config = dict(
    n_layer=16,
    d_model=512,
    n_head=4,
    n_kv_head=2,
    head_dim=128,
    d_mlp=2048,
    vocab_size=44844,
    activation='tanh_gelu',
    norm='layernorm',
    norm_place='pre',
    norm_eps=1e-06,
    positions='learned',
    qk_norm=False,
    attn_scale=0.0884,
    bias='all',
    tie_embeddings=True,
    parallel_block=False,
    extras=['capped logits'],
    init='normal',
    init_std_qkv=0.0153,
    init_std_o=0.00271,
    init_std_up=0.0153,
    init_std_down=0.00271,
    optimizer='muon_variant',
    lr=0.00789,
    lr_mult_o=1.5,
    lr_mult_up=0.817,
    lr_mult_down=3.0,
    beta1=0.95,
    lr_head=0.0081,
    grad_clip=2.0,
    warmup_steps=200,
    schedule='wsd',
    decay_fraction=0.643,
    decay_shape='linear',
    final_lr_fraction=0.1,
    batch_tokens=65536,
    seq_len=512,
    doc_mask=False,
    train_tokens=583400000,
    steps=8902,
    dataset='wikipedia_en',
)
MLP neurons of a small language model. Each row is named by its layer, matrix (up: input weights) and neuron, and shows model dimensions 112-207. Each number is 128 + 24 x the weight over its row's rms, rounded and kept within 0 to 255. Numbers have three digits each.
After each neuron's rows, "fires on" lists the tokens most often at its 100 highest values on Wikipedia text that the model never trained on.

L6.up202:110130136120132096144123116160124157124138146146140145130106136132130116150153145115118135124138140111174122127141083099137139105115177113108136145140154125148138123138092133107092155134134131137113151136131086131118097129095169149138155092075110122151072114131132107072118124114134117160
fires on: " ", ")", "2", ":"

L6.up1996:082098137126156140117136123126117144127170092080150147130113163095164146217156129116131103117100147131146145064135124123157111149098115126085143148138136115046175108091103160142149139154124149161098066107133120159106113119117093114146113150106140124141108092133104152093107164113147112106
fires on: " ", " |", " of", " |\n", ";", "0"

L6.up417:131129127139137091138097105135167185136155160108119107150148158112140107143077099141131121154136118129110145170178147133132167119166122139150167136135128152163156156105156087156115112089115148090164197156180175081148127125115143159108073136071152121122124156164169107178148173082143067131
fires on: " the", " ", " \""

L6.up947:100089129148117065082098111104126161117153095105126128127113119135089107129185117132114121156144113107147084139126088099177118127131132131127097119103127141135133164151153139147122177143138121165100138111104135106133155151128163159094147108159102134111123115094119137147104105121138150153
fires on: " and", ",", " or"

L7.up258:142150111143113142085141134169154087148159089068123160143125134106164145143153149145135091095119162145130104154121094145116164121142127167147112131091159122094086170109124114113107103136196163118114118139113086130124142118132168153099158148155118122105099148114112105126138136102149092130
fires on: " to", " and", " or", "–", " for"

L6.up1879:074104103095129107128145133150161158109109151152091147126105091077133186145097136150140115129123148140156137146109166104147110132141076115138161097127142135123082172110159119115153143089154166121088135118112135142121095131131141117132132134089123120132148161104127096110124128114100160134
fires on: " ", "20", " |", "–"

L6.up1134:146120150130144120160097176109140133139124147131131147125150129156077114111153139124099094130139124150103105141172148147149146138100122146158154120111089142116126103127119161154148127089156130096128182106132069140129141157156129127125136139176123091104073142155109160093163138130109135172
fires on: "|", "1", " ", " into", " in", "0"

L6.up1022:125113140116137112133154135174152098129138116120126130105127118135145136160115101092140120068083149081173111075116104160190160161156107147121125133114127141156150110152128138140129140102107142113123119117132120155129128089114139121127159128115175112166110181105123158132103112142124117172
fires on: ".", " ", "0", "-", "6", " number"

L6.up1413:142120112072085138107150113132104130173140131074164089129128129128106101106111145095128126147110134136113116135135128100122091177124114094132160112112141120149133101127125109140146163166090148144143076104110118108115090150109113123135104182120170090114121104147136118097126157123110109112
fires on: " the", " his", " these", "'s", " their", " between"

L7.up490:182142076157094133114123119144067119112141139108103141097087127097105137111139123147128161151111146130071171105104120160126180123147159160115153141085103152167129118141163169094117100122112151107119129153111140125175143108119125122109150128105155104119115116128130127130106158138151121137
fires on: " the", " ", "'s"

L7.up701:160124132133111133134150074186147118139095153148170149150147122065115140118093152121159140153158138137137145066151069107101159146096107170143123113137162117120107080119213105145151154153084138121108133149170119158120136089157140149141111147095153079082127127090149133151133132168128090146
fires on: " him", " his", " them", " her", " their", " people"

L7.up1421:126112127096097137139097092114083112108161082103078091134093125114116118149116092135103138124128122140078128076097128117165110101174147148129147111123094117181126087097131133153088128149145121097090117129175135129150102106139100141107155113134179163138125158149104116119073124135128104127
fires on: ",", ".", " of", ":"

L6.up1257:127135152101112125153157097109143104114130110122175126123093146118153141136165140168157154100103118073112141115160112114120137116151140111112148143140113131154105139131205128085120125132130115119107105157087110174144158159127100120151121122099112123118143134121114118125113129138073158093
fires on: " to", " and", " a", " by", " at"

L7.up1968:103097100146144100109129123148048144107157122115129174153149139153148157129129151120123091130145113150105153119127105135125145080108098138131132099141128161095156100152117136105130130167094109122118161115092134120129153124115126110143132137132099111179090136171114126107126115148100144079
fires on: " ", " |", ".", "5", "3", "7"

L6.up1078:078183075126123169148138139104164145174136131109095119121061109115130097119124102150118152110076138116137163086110127109156133138131093128134123151146136170155142138101159136152131149082113133138131117148141142108138076109123165112156112130114134166149155139117083148093111140150139119152
fires on: " ", "19", "70", "80", "th", "60"

L7.up1541:071100149129124125131128074112111156176147111143125155127098137094117115124090167151118122147151108119151150150166134134145139140111121171169112135109102100151122114159176147145129145153161144139127133158158162103139153111132145179125108128115151154088143147160132103141135126171176073169
fires on: "'s", " his", " their", "'"

L7.up213:150158108191148148146073088117133152125142120146136129121118134125126121144192103134146099120077115124132075117157100112134112126098134115123125163088135173108125166129135096096141147146111166109144091145120117113112112127102101115068159122154083136099135084095144122122117134081135166140
fires on: ",", " (", " to", " years", " of", " a"

L7.up1277:118126096127156127168082184124096148124135129103098147134088168096109133134132119138152104121141124102139099131115126156149132139095118164120149113141102146165106099173116171123125145102122139128133121114119113117078094094133119152136169139154093140084096148132158073189124112118148153125
fires on: ",", " New", " in", " to"

L7.up79:118133109157121125130134124104091121145123116112126094112086104131125146124115097110118166148108185108111126119163101107152111137140130081142182155173086170159085155144098123103121134132125161142106153139134152150083100153108169146141132145121143118186128141123122090128104146109152094118
fires on: "\n", " upper", " well", ")\n"

L6.up1903:148148126160120115130145141115133127143114085109143135136103115129150113123105125123173129109103127149150173126151179133110206123141101111119127121147142103100154147118112137152149108152121184123136157143119118093106100138105122143126122130096143138112149125110115127109170152143137133131
fires on: ",", ")"

L6.up1787:125118087132090093118134168122140148116103086110112160081107158140122110131118126130086159081105189159111178106096144168153132128151077177145170168127082154122095152130114187116103099102123143109072163136105100137141142144148111152104107108136112128145096115126119149135141140178126168137
fires on: "|", ":", " was", " |", ";", " released"

L7.up54:127153105120138173118105139165091116168134103109115150101134151152130145114140141092147121127115174138082135147121161108136105148114118133146132117148179127156090155141114141141139145135115101135107109101109129119140142155136138173125167169116130125132171126167152140145124158094109129140
fires on: " the", " The", " these", " in", " of", " his"

L6.up1681:127118152100119110131147100103113138083161119143110094126122129114180116114129113118128120150163136129091082068136116121117144114146116138120124134140126138165125130142131133086085127119107137095158085154143159122129098094132163163125122122151130144153167086122150121150120119186129163141
fires on: ",", " in"

L6.up23:156114154117097105148129114140114116132178125170128135084096125086075101128137131090150101114139096156127129119110127112149138118132138155097109122151121088113113184068124184123160107167096129119118118090120148129145145132187130120142142128135129107174148165134071162107155143138097133135
fires on: " |", " ", ";", "|", "\n", "2"

L7.up1780:118138109130138152128135144125121108152110102138148133144076169118120153066138123097145105159122128141129149165113180119099172116174143123102160123107172167144123147114139136124130151149164201139148133095132090112147177120153154162098103116096108123136130148123121122116141134085166073087
fires on: " to", "–", " (", " ", " did"

L7.up1177:108118172109128132091134140155109148137145099122128101116186101125102140146115128129141112144080119136113129136089143117135141145061137084127132098134118129108139129172165136150233079139121148126106163175107137120113085105121161119128144173114136125134097130141114136108079164182113118135
fires on: " and", " the", ".\n\n"

L7.up1907:131113143089144152155066177114101135109163142145122101115133116127103125126105120165121162114149170137109169152077117106113084085113141136069141149122126129127113118074138116122125135146142132163114165167123114108182106133079169129135126134111132165133126136070135122106140154109119118130
fires on: "19", "20", "18"

L7.up1667:123108135106154086091138112105193088149112145157131125137085115114153124084147116056134164117142089125098147131175097149128097128142134136157080154128103126126108133124129099147134128128118151092152100128100140158111100117140106140130116132117113128202124124181125154138145137080148125129
fires on: " in", " that", ".", " to", " and", " on"

L7.up1318:158159131155124143163135127102115142116128157096138162136125108154167151119162136116117155092172117150159146122110184158112137118147151088145150174099095118085133140149136155125131108162125123130157120149129143135104155140129116132142133147095145116168138129170157101117144112157123129169
fires on: ",", "6", "2", "1", ".)", ")"

L6.up982:136129117092141135109124102160096121140163150111192155124129120100138134139116137124143134147131118150091146149106134118181116126152166121115118102147106110108105137111106101117159097178097121129123079125133125077120095132109158159127169158143141122079116147137117140081117130151130126161
fires on: ".\n\n", ".\"\n\n"

L6.up428:121114121149119079120134093123125109150106116109148097141098150131158124143143148115139092123167092170156167136126134106131120183172134138120135137129073159061126107076081120137147105128116135126118086098096153110106135126116127155118144103145148111117121117110124154120118189139124140105
fires on: ".", " %", " to", "0", " |", "+"

L6.up1753:118109106124132120144141169093139088134127158140139146149099135132169105148128104131159169104112095083177136154112105148156163149099163188138140160155086164151133138121078100075124120153123131081145100163170148131100116143122137119105120126113095137121122137124039117125150122101125176143
fires on: " to", ":", " in", " To", " on"

L7.up1284:114140158123179126127127122159151164187138131122114145118152153104107117128137108122078116140130157163127117109143127130177104156126109111098095135119092135149150178148124114139151136137099127112115085173132140103127100107128113121111135147133155083100123143137115100122085140157123135123
fires on: " ", ",", " and"

L6.up1271:109090120125107138144102131097097122078143151124113157157087110152171174124116120105061150126138121128152128181102101126129120129140174101131153094156093119146114129107149114135100150119132135143131125149076106126132133127089089150115125153109132095136089070137139095089088070100116124158
fires on: " or", " late", " early", " and", " later", "y"

L7.up1155:139145135107137157122110109165081166143121142133134125125129177131163114126139130149097147088151152169124133080138083143139132144130072121160132112128121125148126116119120144185141197128155133105107103176127094111159086108115082129116119127144088121126111121115101131123121138144198146120
fires on: " ", "-", " the", "19", " |", "|"

L7.up350:120136146124120113121085152160132134098154101081134112121208115133128124112108096117119121081119136133100114165133147107121134130104157129150135118119134118120162128101148111097135080147162132105116122125117178127037112104117174143128123109138146138124120111136116119154106109159128137115
fires on: ",", " example", " well", "1"

L7.up1629:127139133145106194112118153114158091121153133099116135178149118139171104139152123117156106182093158106125132105144127128098100168141128155097140128125157149156071111137147111113157141149148163126151104124111128137142124149097158099081137103159124173109120132117143089126091164076145093156
fires on: " \"", ",", "/", " and", " ", " for"

L7.up1475:109101121135134138102111157136105172139128160146106148201117133125152107134160155127114130081104125146143175149101154099100128135125146151128167118140119107112164128132086131156168119139136106134113139120136121107108122158153113113174104176135148118114114154163131099102066156126116152119
fires on: "20", " on", "95", "21", "82", "19"

L7.up550:109107127136123105131140108134144136142160116107123158109098096078112099121108105122147048130145143129155130133153175110125090150128150137118150149097153098111149112166105136113117145152121151152139155101085095126133116181118166117094094142106136128151107104146086149109135134135118077111
fires on: " ", "0", " |", " the"

L6.up1140:116124160106129109130111109164100097123164107156124110134082190098081112138143125123144136125146137158134138104101162091157165114160141120106129144118132115142059138094144129123122126126095117136130125139119111125121123060114125072110085132133125174127157144114139117151093141078148145139
fires on: " and", ",", "'", "."

L7.up1254:126125142108140119154087143145096132166154136130148133132121103110100112114152064166138139131147184118113095095110115120120146133132147112109145145145096123115134116177119137097137137064134142156154128091133138130074112129129094127101122173161121149129120151084153126147113139142150099175
fires on: ",", " New", " York", " City"

L7.up849:108154124085121162130135131118107159153149158101147129102165129116127154164150138124116075146067178148104153119129117095188139138125120113150156125112125120133123157182130105109144124137124088113078090137124140113110122130070106178106126169150143159127099131119121131106100144135127153101
fires on: " |", " \"", " and"

L6.up1189:107130126106103105165085142095096137116085146141152118137094115130137144144131108143122112112158117076117147122157115136142182102143099149118135170113108134132136155107072094118134183122150130126120114129111104143134107161109132151140139155102137086145087139121143120146153159121103144151
fires on: " during", " after", " over", " a", " under", " of"

L7.up565:123124069124123115149102133118064107094125147152158147096095120126125094182145145144148129109120129121103108112114128178096141134103109123120130140160096154131113109112114111148147154170172145171158115083157154098120144154098157141149129125146146173124115139117074106144114104124113149111
fires on: " C", " to", " To", "em", " w", " I"

L6.up1360:128124120160105140176172131145090133091089099114139145185107086121120117140153136175163130120106168155131160134120172126123165108148136119124127124150147131137122143148144198128132121114102158130096140113140114155105103121134140124143148092141131121123135094132145086141162114140125116104
fires on: ",", " "

L7.up206:102099128114170094159092109158126139105152156106114142154105129147116144123131108117126161080142138093155097125123139162136127140129110108124111124121141102150130178104106129125153146159153140135098120157151096127094144164136117110138127108133128076157121118145133132138100164129138123146
fires on: " in", " on", " by", " of", " to", " after"

L7.up1743:154076150106148173121142134140094153137119108108075115131116148150106126106120109146133150164149136127097170093128105118132145163156144149121110152136150152135138163110141142142131162139120142164136079124092144127122090133136134114122129117157075191117102142141126151123127106090168135121
fires on: " at", " of", " to", " in", " from"

L6.up816:102088115157111132091137122142144094131140053147147119183101082125142118107137156166198114135134090123134143144119122139126149089146150152109148094105108142140134158112129167106134116136116159101144142164135115125114103151096131131109119112091110079111156136135099129128129146152135132120
fires on: ",", "\"", " was", ")", ":", " is"

L6.up1412:108143149114147166132094141120133102077143129119130149127128117154117116125105123059146139151122184128151126143143172195116083136147103139103124117111129107148144133115103156131162106143120158115080123110129136118122139127145137163176139166113129112117131086160099123135184135131140122107
fires on: " ", "19", " |", "6", "ab"

L6.up1982:117116125119078138114153143115156132096138076127177121131154096149147127174097113104142164146131118115128137103131108120106099116124136100140160149146119153123162158130157094117087147141142135143117139123135129168110114145119071122113107125071102117122102161170127131106087097136123157137
fires on: " and", ")", " to", "-", " such", "3"

L6.up609:094152092094123120137112139093136097123137137118130154088115120103125112125129121129123130130120132117119160105116114164111121131100093107134100144104141121134066094142116113132135147113114092110134113158094116138117123123124135117138126133107090147130122132113129158099138149147128131081
fires on: "20", "11", "ug", "19", "-", " of"

L6.up403:133122128117109145129142130119147113142132167193113144111119117098176119157108178120113121102139123108100152123168097107099148133141124093139136137112122139159103181148127145124161152138108161147112136113137079176110115168155169135116101145139134157164134154137139128159125124115158110101
fires on: ":", " ", "20", " to", " of"

L7.up343:084115138108120135097148119124153108147099153090097150147116166108152124132157160123128086132104102151122160131120132121121134186093142113118131122146151122121131133105133156124157170132138131106127188155142143119097096147108115128111110141150143113134098104174136128109083124129117107170
fires on: ",", " and", " was"

L7.up131:139086097086133145104120111122133154138133137083126131165065110124140140148153068121152123151099137115112197113138158135144110141116125158147116098115161142124164143109115142131167146133131167114127110126110116116109123139107111121132122126121138152204118114123185118118178158155104109136
fires on: " ", "-", " of", "|", ":", "19"

L6.up388:147110096165095119089140171096141186120129137129157131116144131131145122115109116123112123137136116154181185111125167142131101126105151068169129088118125142167097150147113103144169144121130119116136135136112116131085161155161123157105152136131143107139138107139121074107149119122121091122
fires on: "1", "3", "–", "0", "4", "2"

L6.up681:112108154177142170123133091159140117134114145136164130164135145133132150109113113125125126108111130118110146131157144123169176129163111142171122122089116097096154109085083160147131108158114141142118082150119134163082077105100120113083117150117173143166095141147111137160125158147111105132
fires on: " |", ",", ";"

L7.up431:124095098119116106148126165093118182130113107152134156125130106133129140140146118106131143096131125131146106076148140122101178114111151136070145160159071112180109130145112122101116115083135177102119127142144114111136128087139108144140168155125132142092117189160171091131123148185130115152
fires on: ",", " Critics", " in", " Film", ";"

L6.up1048:142107136146119134149145148134180128119133111095167104146126114103139116102159157132111140158122117153106167132132134113102177078140112105089135117117132124102147126155125098135139139152118125072135129176119126153163121165135115169131136108091164081110118196129127147121133105151147099094
fires on: " of", ",", " in", " the", " with"

L7.up1608:134122079173161119093097161156143143141173116115095051146148160104140125094136079147132150105134107099141151110099133143121162148140106148138143129175144173093102130140128148125154123097164137136107132147099135116159108173115123136140117120144149166141125104142129143118187125159141102142
fires on: " to", " was", " but"

L7.up703:124140125113093133122148133131108138112135088116117146110129116141120134133130150141161117127158145140095152078123134114111132107102113117122106109103143146127106140143133136106134104108122135138103134102138150082144183147166137119138112146152096138162188113119091114117153156127112103112
fires on: " the", " to", " his", " O", " their", ":"

L6.up1610:133104133118147111153128127201136151117125166120124123100162141153122094144146085138143165119154144120140135116150156110118173126158124100107122129145094132097144166137141107105110132147157171143094152097076124129114136146128146147128103140116132108144148113130125146111127203107112132112
fires on: " the", " of", " to", "'s", " have", " first"

L7.up111:083157114114153083163107143175120144130115138111145122122136151162140147169151117147123115166112150114166145158133088120116091102142132112136114170096134103070115121158111122109162126122155113143138134127159130137102121130074153130130106129116170110170149107113107063079115136154115081118
fires on: " ", "0", " |", ";", "2"

L6.up1317:080141142115122120122084120183140139125169137094127097143108121115148120124117108123143121129129142147118133091159139121144134125122147170107162120154150100132146124135160135140130131135097127096127087097108143115151082108129131129132131156153202093096109138140092127083128150138097153131
fires on: ".", " |", ",", " |\n", " "

L7.up857:132110093142105155161152131121148147109098147153103123113115134129124110087157124149145141055113106160105093171118106152185108131108098120117137145157107150144102088152135149163150148156154144123104152112177080116140082137133155086103121124133103112130116133111137162117122192173153113146
fires on: ":", " the", " of", " (", " ", " in"

L6.up402:102126116078113122148131126126136150117092112164154074135135099124140084120102127201147134113116151081112186124078108142156108126127123116079114108121115137119126127136120122131138156116161131164121132130131095113144113126164080095125124132091113132132125137096143170076095140143138077115
fires on: " ", "19", "20", "–", "18"

L7.up1767:119137149089137136098147130089165103090136139128127134097143120116149110121134127114100164151123156126128160118098137107114111130117140129144106119140146144167116138165109111134121148095105114189137158183098102128102122145138075105122138157127073134130115171094118106139095148103142156108
fires on: "20", "19", "18"

L6.up1457:146096125154094162137147124111071102141111117106137111127118104101186143161126095128128110120049101160131145141115135174139182141146141140130107122144104123133125123129120188126161149143114148129150151184130130148111130136136102120114137128127164163086118131092137110130184165140103114132
fires on: ","

L6.up1250:105144146081155132139090153121129173130132118143147150148139080117136112130127126145091150080138157131152164117102135120145145118118090130118145139101118160164102139111168114120144142140110130136113165160127132132127087164146122103135128156132125149111140119083116167067106169149154115164
fires on: "20", "19", "18"

L7.up50:134118162143133140171149135132147137188109164155105125130081114138105086104093095135142141093135177151115163137142091124119127134120119144116121120144159130084093127117177161132158168122147146170128094170108063135117103110117127083125085167130112145170142148127151122051157121132173079144
fires on: " the", " of", " from"

L7.up1817:093143109113140181134137083108121094154147122138144104104128132141112106125115158127094120124060142149108145129117088155138166134125176095111167071141111146133123151124138113112148146159115138145101113133120119120151099086100073147146109120140179121135118101136107097083137129108136143126
fires on: "'s", " its", " the", " a"

L7.up1962:148109102134135161178125127134121117132172135121130172121146115132162194129117108093123159126105151142107144133118160134141135147114144115157155127132142116119138154147113125117121140140103103138126131127152141124134126143087126148160139157111137129126148116172094115138162108140145132116
fires on: ".\n\n", "==\n", ".\"\n\n", " ==\n", "==\n\n", "\".\n\n"

L7.up447:207108124093082092097102111171107107149128147117119134134145152090104120162112149154123161098117112110124136171166098147173153151146110143178133108105131142120158107105129141112141089149138127106128123127168118130138101108112147088124101111067145103135107177106134110152110124150149099125
fires on: " ", "\"", " |"

L6.up1501:164135140111116142122162122115136143131152082109119105097152130115120107097113111106074146082131128125117132100135144107130141115111123139119112146131126129130121162106121114126114131115132146098108139108141151112116089110140145153140147109116152119111119137136137128103113109165148134097
fires on: ","

L6.up622:127132149147150137095102130134156137124147142115138133123152110123158110123081098117121099094108094089152145103080129145130109133117113096139120128120103136157127136143102103134140127103154138116107167163120131138128129131144112124068103102178135080140117142173113126103116088129098175145
fires on: " |", "0", "2", "9", " ", "1"

L7.up1715:154094171138111094127162128121177123101180102104153126109083081116149152162153125127156120102116118120121112165124123116153118108136168142124108127108137096125119210123147130136112130148132108156118142104110149113139124182125147111111122136147087112158136100145156154121139112176108111132
fires on: " |", " ", "2", "eller"

L7.up894:134175140115135126136143129115116148135157126115136104127134071100075153122167148132095193094133155087157200150094138163114140128127150099132154130140137123152161155108123131112152186146112097131090127121151131120140105109112136087134110139126131154137151132155147094082103149115138145096
fires on: " ", "20", " to", "–", "19"

L6.up1933:143137136119115124157105120103140139147157131109106143075120121109190115129140154162111125137129160095133121137135112118090152103103090121129108109138101114135130121145139120109163131127161188129159113160099141126163107091141072115112114142136072147137151124131152093131110135150112106140
fires on: " the", "'s", " of", " improve", " his", " her"

L6.up231:118151149118104132139120095167122107121170100053110144090124111114162134094135139129160131158107140123130137142101116155115146137106118139136112117080083127103124138097133123132089104145129154092142087071108118133150117109098158124125148155170123138161118120102176148119136147138160124148
fires on: " for", " of", " and", "ap"

L7.up1544:123110140130128140171094141091136139134110177098170146061146109100124125120145147115112141049159152083122118146140096147158128146111121128143112107143112077154152136152145130154144124145139126099099113173094126140093063172088121109106115121139112107103110148104172103102110123162138142159
fires on: " ", "20", "19", " (", " in"

L7.up1906:149110113116136152102163135088126133120182153119147110114168123138173138110126112147123106121111170122133127116101096099142116137128130164110173142165082128152149145104101147156160134121095126140101118123115107138086100099117127115188109131138141118127133171133125156134147160081117161118
fires on: "20"

L6.up261:095122127149084126132120128144135133137152128142131137087140154107170160151105138140114149103142127113130157069121117122197135138148180122058154151128075123098115137132138072119141135113169136130135114107112131154133145131146117118052110130146148133140108133144103169139143131145163130129
fires on: " |", " ", ";", "+", ":", "."

L7.up1024:126143111128143096131122126104160144103118141123132139105071070118080198141154118129084094096127157117124103100130133118135184122112163131107145079104114163130108157166155097150100125071131173111102147132118119110114125143128151122106150102164105108124141135087115156117114149153141138157
fires on: " the", " his", " of", " by", ",", " ("

L7.up290:124140155103131162128109125119122126163137121090074184146118094145142125127170134106093146120130143121136076167134129132148132140115103103130088140115119133140135110138156119117195139149131148101148143169174120118106107165106118118155132120147101140128115114146137118104144141134102094104
fires on: " the", " of", " in", " hall", " hotel", " institute"

L6.up1678:141117107134110122134123152116099151113186131074134129175095122140102101106101129126138094144096126113087161157134120113123169132115142078174130127110138160069119090151135132072149146148154146147163136139110090115115111107117145107151141123050086129136090115171147140154117135151120114123
fires on: " the", " of", " to"

L6.up1292:146099110114117128081105137129082150143135165113119148128157105156085106103116130087121102146134121135142162143138109118118125113142100111120119091120107189100134139106098125090168112114091165142119118121136127123134174116149113163127131099084147140163079112150150116146131148095124153124
fires on: " ", " of", " |", " the"

L7.up1136:151149146122073153097108119156155138143126124161113151115139131143144127092071171104110139129125144127133177141105140139101150147139120087118110092118138125141094106123131135063147124143109136160128135125129114103121114112183140145090109122144122100133092130112126119136103157141127142078
fires on: " of", " was", " is", ":"

L6.up1018:125139155117131126143129167167138090155148148113142123117128108155110139111110112133147135154109107150121138106094159142188131122130103123132154154130119109114155165129141102119199111138129129123145078076156147110152105125109119164135151137101138102090165138126111129090140155129146144161
fires on: ".\n\n", ".\"\n\n", " would", " can", " Christie"

L7.up469:119109103156083139107090178147157164147109094102148139130103123117160155116163086147120125100142129144115143116087140147111147124153105114133086116157140160092118112132145145115175126115125142159086164148117088159127105133119158146150112135143137119173108134155130119115097151121092117088
fires on: " to", " would", " into", " will", " was", ":"

L7.up772:134132134133135095146117098112118099151111142108156127132123127132139094122136138141188155066121122134136148145183110160165159115159081112117089125127141090141154146106122170134183117126139140130121145189141133079128138136104095144133165159115189132088110113152142110142156154126127138147
fires on: " .", ",", "3", "1", "6", "."

L6.up1988:106104087047146148119147092147188150112119140144159178124106129160142175154138117130129120106101157142135111140155156136132147104165103100133099176121110138133074155147114118128139118153126159134101098160122087110146126130123131123126149121106108114157140153142078131151094114117121122112
fires on: " in", " from", " of", " to", " with"

L6.up1157:164112120152123130109129125168121145133117164092137154102128159121122102081130130140145183181092106106146156130153092160127130143142105113159163132103149099141096141108145123147144133098113138127082131144124078144125118122112145120133105132133116110111115144129173101135167147174130095117
fires on: ":", " (", "\":", " |", "\"", ";"

L7.up1760:127131115106161116120133116110099094143154093167149151123099103159107098109142150128142132103128125154139162127124127151141104108137153151132119136158126149110154130116131114098142145155148124078100104128185084102146130102084120143132105119148140144120160131124100167157196115143164149126
fires on: " where", " of", " when", " the", " which"

L7.up1274:128135170103161097156143132099139084174111083171084137126094117134148079072155114110079136180120167124144192094133138134111085089163127123096143153114167118150135105143119121150156153106118138112124125103112073124152152135092111118107105131116144155122130124155147085124132150122153141145
fires on: " with", "'s", " where", " the", "19", " June"

L6.up1779:096112141135114160149121075132155112119123107094143113162121131114117154152112131123126127113125216178148124129138162118160107150086103110139108147086139125148125146136132117125115122106161143155099072134141139081114083155118114140128118149067118120104135143146114124140156162122124112126
fires on: " |", " ", ";", "0", "3", " —;"

L6.up340:134120103131095133133120146140091105162163093076117127132144133153106093170121107153171124134144129108137151119149129143096127130132116115102117113106123166133192139105137186138149142097170193138113104090165152090112143128166135118132163137129119098104085106104128123136115169123153115155
fires on: " ", ".", " |", " −"

L6.up676:113115135129145142146106162143114117130163130103117150176101141151100146079143127138132176126130139148151174114157116131120146138119158122156129122151088120136068108109141105172115121098116116138112091144132108177127119105128093115125112128108159139155130105173155097132174114094137126162
fires on: ".", ",", "'s", ".\"", " and"

L7.up1156:088113171122106120103129138130091173142157127119119131114135146144150152118164128128117147117113123107175126114081135123140123111149163116148127170150134144130114114119123129124112159130149125148099148128108102100125146154123144116109160148118180130121111155103140056122065122142103178124
fires on: ",", " or", " and", "–"